config.yaml
activation: "swiglu"
norm_place: "pre"
norm_eps: 1e-06
rope_base: 500000.0
init_std_o: 0.0
optimizer: "muon"
lr_head: 0.00638
final_lr_fraction: 0.0
seq_len: 1024
train_tokens: 900600000
dataset: "wikipedia_en"
MLP neurons of a small language model. Each row is named by its layer, matrix (gate and up: input weights; down: output weights) and neuron, and shows model dimensions 48-175. Each number is 128 + 24 x the weight over its row's rms, rounded and kept within 0 to 255. Numbers have three digits each. A neuron's up and down rows have the sign that makes its largest values positive.
Before each neuron's rows, "fires on" lists the tokens most often at its 100 highest values on Wikipedia text that the model never trained on.

fires on: " Cat", "at", "m", "ad", " ant", "d"
L2.gate830:159123149149122184112157080166121141104140163140104146181158115094140120139125124134123136118122130134141135119121106074091140117087171142143088138135159149148078143137083123120138124135121194086102161170148133149125121138146125137120119088111127097122137157136169124106132145096101135142121099116072123189126183120110166145115143145158144130119142120146135111124123132192163148134085
L2.up830:186133163118116138161113112115139105136099087146089158168102133125133146117122163128130148099085112141105134094110131160149166111090155119116133115108111120167152126144102156127134118122150119097135125133140152169141139122136129130117127099103150124136141100098192158157100120107129114105151130126102105123123092164139122144129132128121124154149118134133112118170095083131101107123182
L2.down830:162121163109125065165148172147119109122153137151132102106155146134150108122079126205122107153124123102148137142156133094136138151173130065170168095144146120155147110163121144116155107152128108110171115128107143134135156136138180140101080118098086124117144130148131089095157159127135113113143097074093149149188139144151149141150162130124171110113108141158120114139153062125174098116136

fires on: " |"
L2.gate910:095134142119100109100111128134079151103148106090128109087083149139126100111105128129113106095114148137141157159142143131102124156142147152150148156126140174125123105122142163111125093147082140137134124111091149109148132172132183110174145097156107146132061095133079159151122103116134097130143135128115175130140126121160134122144162113139135143099119124085134114172123134122141082146142
L2.up910:118154121120111127098121137123119120138119111101125137120119131141134112092124155140099109068127137130123156170116154141110163120138117155127126171100130195141101079116147148131115048166144123128094091142095145103120141136130120139116186103163134122177088119124123109118148112125130096158177177106144185165139103108145092143134146076138106160137134134119112147149127094118118156151138
L2.down910:145149073137139072152125122161084127082088157148119123140110112103135167142135130125135161149178132142117101125139117147140152152182146142145094143134172156191154153103130076141094151125154120111129169100167108084112136100139155152131085129117101135117143150145121101150146128144100118139112122130179086124137103168156089158154108107111129159164095122123088094143098131159094086134117

fires on: " |"
L2.gate1231:110136165150162111134128129128115137155138115113126146158113161161158075102105136173124110120135118104143146142129117143106142117133144121115151157127172155161067114130117138086092085146098104132088097097104149140115149118137126113100139154137128121108134123101146123127134134126142088123140150096114182150172114129157121177096151100150142144149145159138121148147166116131131147126147
L2.up1231:118101145146133122113094125163105152161122133141100136111150112126138050115133132114096144096121122079134144139127141105140126115114139143123170149103168158151076089141129143139125068152094069130117090088132158109116139134172114128131132142160118149129130110119138141152130153111160130131120155116114168153172115108133136136116136082138123098154150125132152130150138131136125151136179
L2.down1231:103131099152157098107112179185130161133126120152150116113127162059135094092118135117162146134175128155079132168112120082143135107150138131152147125116180135149127126134152170138139127142106126156123108131111111118133135097132136121162092156132085143131101099128069154132124139161139140134114142150144112107164103187166130094110169112129141156113136124128097111138163156107124120111169

fires on: " |", "1", " Mayor"
L2.gate807:132154125122144125078115147125118137130094123109134108141121174128125091147128120111085122084162120123132155154131153097114162151082114144165122130108107139158116089109123159115149115146110120158111083118125131143156154164149121148148151096153129117090082141098114090127129129145096114118107136104122158081150164134164108167145140132147145175136138118093141159094129111161042119154120
L2.up807:124179098137122084107140116125126143136130115141147147134112121111159091128128137103122081127140158159125156150152141109107120139123160133104117127142167157127130094153123142128164118142106124144084107151132123092188087141137115165172148122149126146105098116138090117131132123136107096118144149125118126109099155132170138171144156108143155108140117129137112184129114118090119157115131
L2.down807:106120077143187097141122123125100122097117137134107110128146120100119140141098153195114118172181130156149088127184135128154160170171126112151092133143138123167111100142127114088126149131155136134127132154110121107126135127102140179121107128134102119132150134164140085142160119135140119140122091128137134206170119112163163163127123165151114140099136137121102107132135143175086132123129

fires on: ",", ":", "\""
L2.gate935:150151135106065128131116132122165152082175114158118131165108146163108180152115094088142111142149099099094121144108152090136188126110157114122101124137109140112131113140116139128117186133133147161117112130128087147105188102123131123113141137138096130146136161099123155103153090123101157121131098174154146108142141110107135124121120173154126103176109108107117115111135124177155144101114
L2.up935:118089170099104120118140119115130077113146101121096135134124081138124106147098184119116117187136104115092107114128120183104118164110154109103133143117102132134144144096099146127100157158120165119124086194133128114094157114133094109135095108109081137113103131154164102132137160129103129153145108158125163119106137119147147156125109113130146115123120091119159145112164133136144157145119
L2.down935:094132139123098155122129155086125143077121098171127171077110116041112127135136157138135080168150137098173151125138149102123118110155154095132128130124144120137162111134096127127126167122118117145086126155114094120155120149080122180131127125123130115156147127151103144130139134130113132137130117102123119105136140110109118153163142124133127144130120101130155120136113123095166172146158

fires on: ",", " |"
L7.gate953:118120104156150135127115142080147146158138145116127138102123100118138092142140163112111097070051135139142123110122138121070129123091136146105119113096129121117138162144166154178141109120128079123145108127095128163134158118119192100148157106136121140086108117147151156069153134158124099190153116144125094139194143130094130131136132115126178129127089115149130140132069123122112103164122
L7.up953:109183093088129113152125131148144142159117137128127153113156125137134151143128141049117121108150128159137159137105111123108116187136148126133162107118116094140144111120060139135135126173178145120149133157156135140097115148133142126079164132153103139143146129136109133100142106189179119139121168141143106158165143145092142141090122126144133136126091129109126121113142103133134114135143
L7.down953:162139119161147140138158131119110119115188139135109131096167084117150149118121132142124118126117091116126159115124161149118110159109113115107144123153133159094112135099147101135093113093105104134131102094113157158107135153137111132134156150154097113152158129137149132137125102136149109110130146141106069184142113160124133090140126134132164108127118168101128142135115190087124170138064

fires on: "i", "ri", "o", "vi", "do", "rou"
L2.gate865:097081120119124134128128121162164145133123098139106145133125118082168171121099146188134125081152150109102139122157144132141117121109177091150091107165094082121147136141130128148162135120135129130131114124118087131132130127162096155115163179112094206135154132111143121180099079106123145133119151116127148117126105110158125130109127120161089135121137134129099106151169076140133140090134
L2.up865:129121124162169097134119126117102135131082142130131069140127135114132117131120133127155127092110110111156119125139134137138157116098133138109129121152123166125158120139094134152150093099149135151119117133062145105068137104159104128128131128131113150105096132154141128113134102109114105104142126174188183120124090099149149141116126124091107191178148138091124106121137124170162087137151
L2.down865:107130060149105122074126155128092103149149153137113056163130115173125134137135109120115170167128120144133113151121132160184114195141177120078123137087129128138156098117110134159114113146157134135125092160133089149053149137156142134097136158130138119155089119129126109089106117082118090112097111142138102119132135126148165142132081163154090122099103116161125127149099132161143121133156

fires on: "no", " up", "st", " back", "as", " no"
L2.gate1791:106132144141150139131128125148082149145143116101161140134097105158154137128153102129129144149114123120090143105131095170121128138129098114119110088116133143136161134101142116081125097137132127137143124147120165128125148109109133110128147124137162164149127155129100105146121109134136130119058115107144082157120111145088178139153109138098130125133100119136115103171110127126123132132114
L2.up1791:125114102129127171139123118109129136095133106154147093160130157108124129139147125151065132115108150150118130134165141130090134132165135152148124156124115106124106123158092130150126163144145150133157130101121102142122121109149128130083121091100143104106130130111154136079118134182120131077195152140121129127107107131105155126129146132139117086142066176145121136145132153087126136120041
L2.down1791:139113084148147139163140124102148150104126134138124094128115093144128117120136132122117111132099091118152129138164152084127131157102175166109144110119134118131143103156151114118170112130071174125151133192137106139113089128167123113115093121077124162136076134126157170151160142116117157098115180092117149129136108143122128149052165081132144107157119175160154126123131103142124102128133

fires on: "s", " to", " on", "es", " for"
L2.gate1070:114107139148111140112127152134114111098121104070122100136143119114156123154149117157133134105173173135128074140143180107116096113133115155116145177098114123141121111107153154143132123212134114112121123128162145152104112122128170127107168152108115125158116158150137130156141152099141076170101120125099161114115162142141120177104069142191159152156110103115096098146109149087162113058138
L2.up1070:083159117111133136146109124130109181135141088149119136165133136157107106129131120119092130115131148087140120078125101095144112141159139135096162146112136187131177128150164103131154152149173150123138131129086148152111122134084089127156107141102106105177119094093133158133126114144124119105217121137160143163144132144128138075138102143095178148131131183145120142167152159114136109157156
L2.down1070:152122098111138094107153135118142104094105146113121181135129103187116110142192101119115118106112142130116143146123099121139142111145123108146114143116100153116120127134144105112148117121131105124124125179128133175135125164119143144132139138175142121129159144089140116114073129134133122151140133144131114106122077087139104118171146120120127121163135131146164113118163097135122166181149

fires on: " |", ":", "s"
L2.gate255:084147077110135136136145144142141138149143110132126135131132115100116152143118105133150124098121146161158147165094143115092127173118125124140131162180150144096129120152162119128162141129140128085118144134129111150143112114122132074102157147098078108169124162137081131105101126110101094110167118138148140160153132170158113164149101136154160104107136119153111154102105134117166131133166
L2.up255:140167121128130149136140166179094143128091085119105114132141149091069162135087143089131116051129161126172137134123114100128119158132122143134149186120108174126109116137104103098123144106137090120161106132149121137112123108114162082123165169143078111163130152106112104139134106111147128150172117125139116177137114125142137108181150153138137132106119117155156139108119164155109093160138
L2.down255:185150164159114162166184133132117127140100136093138150166106132080141139135139125081093101132128107128158157144142161093151127129111090135101179146160116125138131113129144093157079156120098153136138105146119117121107152129116150150098145115129091150127128124131143064095135128102099124131143119125127147126100117134109128101156102111154112119141136109162154116143128191123105106128120

fires on: " I", " II", " of", "s", "History", "iti"
L2.gate1387:124159108160147135159151216168131171149185155128169141100138144094108113150149101143114117097128131148131187153134170127114159118131165104123127111148123120137111105135151128092130109124120124119149135144111155155113107125128149101140122150114137173098143155119131163147125144144121128154086094151135159146142108150135156150168149113108153110106152067137074155122141140120118125115144
L2.up1387:117150118154124131135181170146184158118092143085135139108137113103143141155121151111094125127115144136157140163124091126088124115140115126116141133131109130114118152173124146159138117097112117113146147131097144110106133138146093078122128120124092097172116154097122155158122124138097137123154171103147123135141138164117139146148140087091162132105151121148083149136174137103138131119138
L2.down1387:118078090118101144099130106110137086142157079130134139134129114147137109117150143129149109108142138099139139160144158128168144109164151138117103106123143120155149125166109096160152120108125139126140128108113171143083105088145165087109183144129134100103120168115183119154144152150129130107159163126106118123132122099179122125115108105116123167102164131162090119127143122074161106151100

fires on: " Ne", "se", "ne", " ne", " Tele", "na"
L2.gate75:134145117102097098140102099113118119130116141167096110120088103100127119096135081096100130124167127102094134114139136128110094158184095125120096118134138107129100135153154102107147135138136147132127098107129155137089168113097134104142157125151114139113163157144158084153108129165129169133096121166120106115087161076140127138114119145121156116132119119090116146139135105134120129113138
L2.up75:141147127109118141141132144111089120163149102092101123146143114116156137087135122121148135105159135095136115150149162160104102158111142102109068155171135126129113154137112115130134123116112117131115109111130155089098116129112127109149140110141148131121134134089148146146119112174141143147132138177115139106115152078135124135112127075085164134117103111134121120165082126108138148133149
L2.down75:162113117100143184152124137130133151113134126131153104124140112115128110142101122162163146111143137104163065135109168087141154106097116107116122116126081123076126142090116037109105150075118135130091133157103140101133100138114138106117130150131115110131133087130122127192127140146160119094088154167098129164114141095126109144126133112119140083123134111102135152136118130098086096103136

fires on: "'", " '", "ine", "\n\n", "in"
L2.gate326:112122078108139145111126131130148142108184096126114176104106144123090104137093130155137122120143095125147113106081096140151164137144112147130080165158158128149140125153147133126141153136149132129163113149078087162177088195134096147127131128122121162135109119105120146147144117119145122125156123122139141103107109145089110125159130122123171150151132136150126116120078196140132136132142
L2.up326:129130049094098147130149119103128133145159119151117132104111114161097117133098140101123074115139097160132133115100117153169140102149098145126127157144156151132119141119151130159161161130166116125145082104099068114176097169129072125073137141104149118148097122101092145134157163129115145152168109126156109109097104133085121135121114149123150145115132115151154143153079181141152150134146
L2.down326:154172130113109120168171136093113142110139143164123088108127147124144160089172156092121087108158171145096163153095130157133134142166105134092157091122082180130127093069150143106124152164170090116166106099130113082103140127107130092096078133140139108138079129101097136114133145160119103107108059136135173110137150117107160102131117104102103127110157111141090129122107075107145139110137

fires on: "\"", "'"
L2.gate2010:105125125131131135155102137130139132141150096079133146109138107105115152137108134126117112143121132105148131133119157132128143141156154088104127081096123159122116138131109134156163149114137115123107098136087121155146104104152112129138121168161115134132125117097153133127123134139124137137130147081186140118137133126100103119178119126155145112120123122174141079086143124131114144186115
L2.up2010:137116131106092141175157129112127072112147059123119141133169091104119107158125133126136166143116128140092125187103153116147167119088106128136119083118110157112155126103103117133127168131145092144122108133112117113131164134138062120137121120112122140140115054094150113139178138133143105122136128152137124104145114097113137138167125112147121138136144089159129118133111079125104141146105
L2.down2010:151102099156129077142135150131139118072132149130151167097130161122173153143124096108101093127145153137109163096105155159101164136157090094112125104114135062109175129128109150126130153120127134140093051172107093129144137179115125105125110122128126129153129098107128103130188104110120162105098145156137115144139093110105091106130118128157146143124115128131129130089148160123143137120107

fires on: "000", " million", "100"
L2.gate1182:079114122171108122134121103162103136111088138110140144172115136100104125099139140157129144110144136147094128135080175155116094160113151105140136099147132194112140131119105104109151150145117102136093115123151091151120086152130140122120126139122132138127158126165108069126138114133122097130139127178175161103112185140136144153142137149116063183123124101131139142125116107108113124123139
L2.up1182:161102137156146136165121120128137132134157115148168134081120130061105116122124125138129148121133140148086120112132120128111157097160115092134134121124148117140122109120195118102161104148121134130109111121123102116106127147129136113130086091137134145100106095141135167157100139162087126108155090138126110136081131149137133146109120111121105143153129123127103103100114110103164152135113
L2.down1182:125140097185134129125115123170140086161140099129138133079139143136128118119102107127213131135130142119132156121094118112146145119165107107154153079126136086125082130114150105126170123096087143117125096126115126124116126110136140154123107099080126096109089157135067146157152139090137109122134106141119115120112108154110080130098110130126188132115124144105138160143171119110076159078128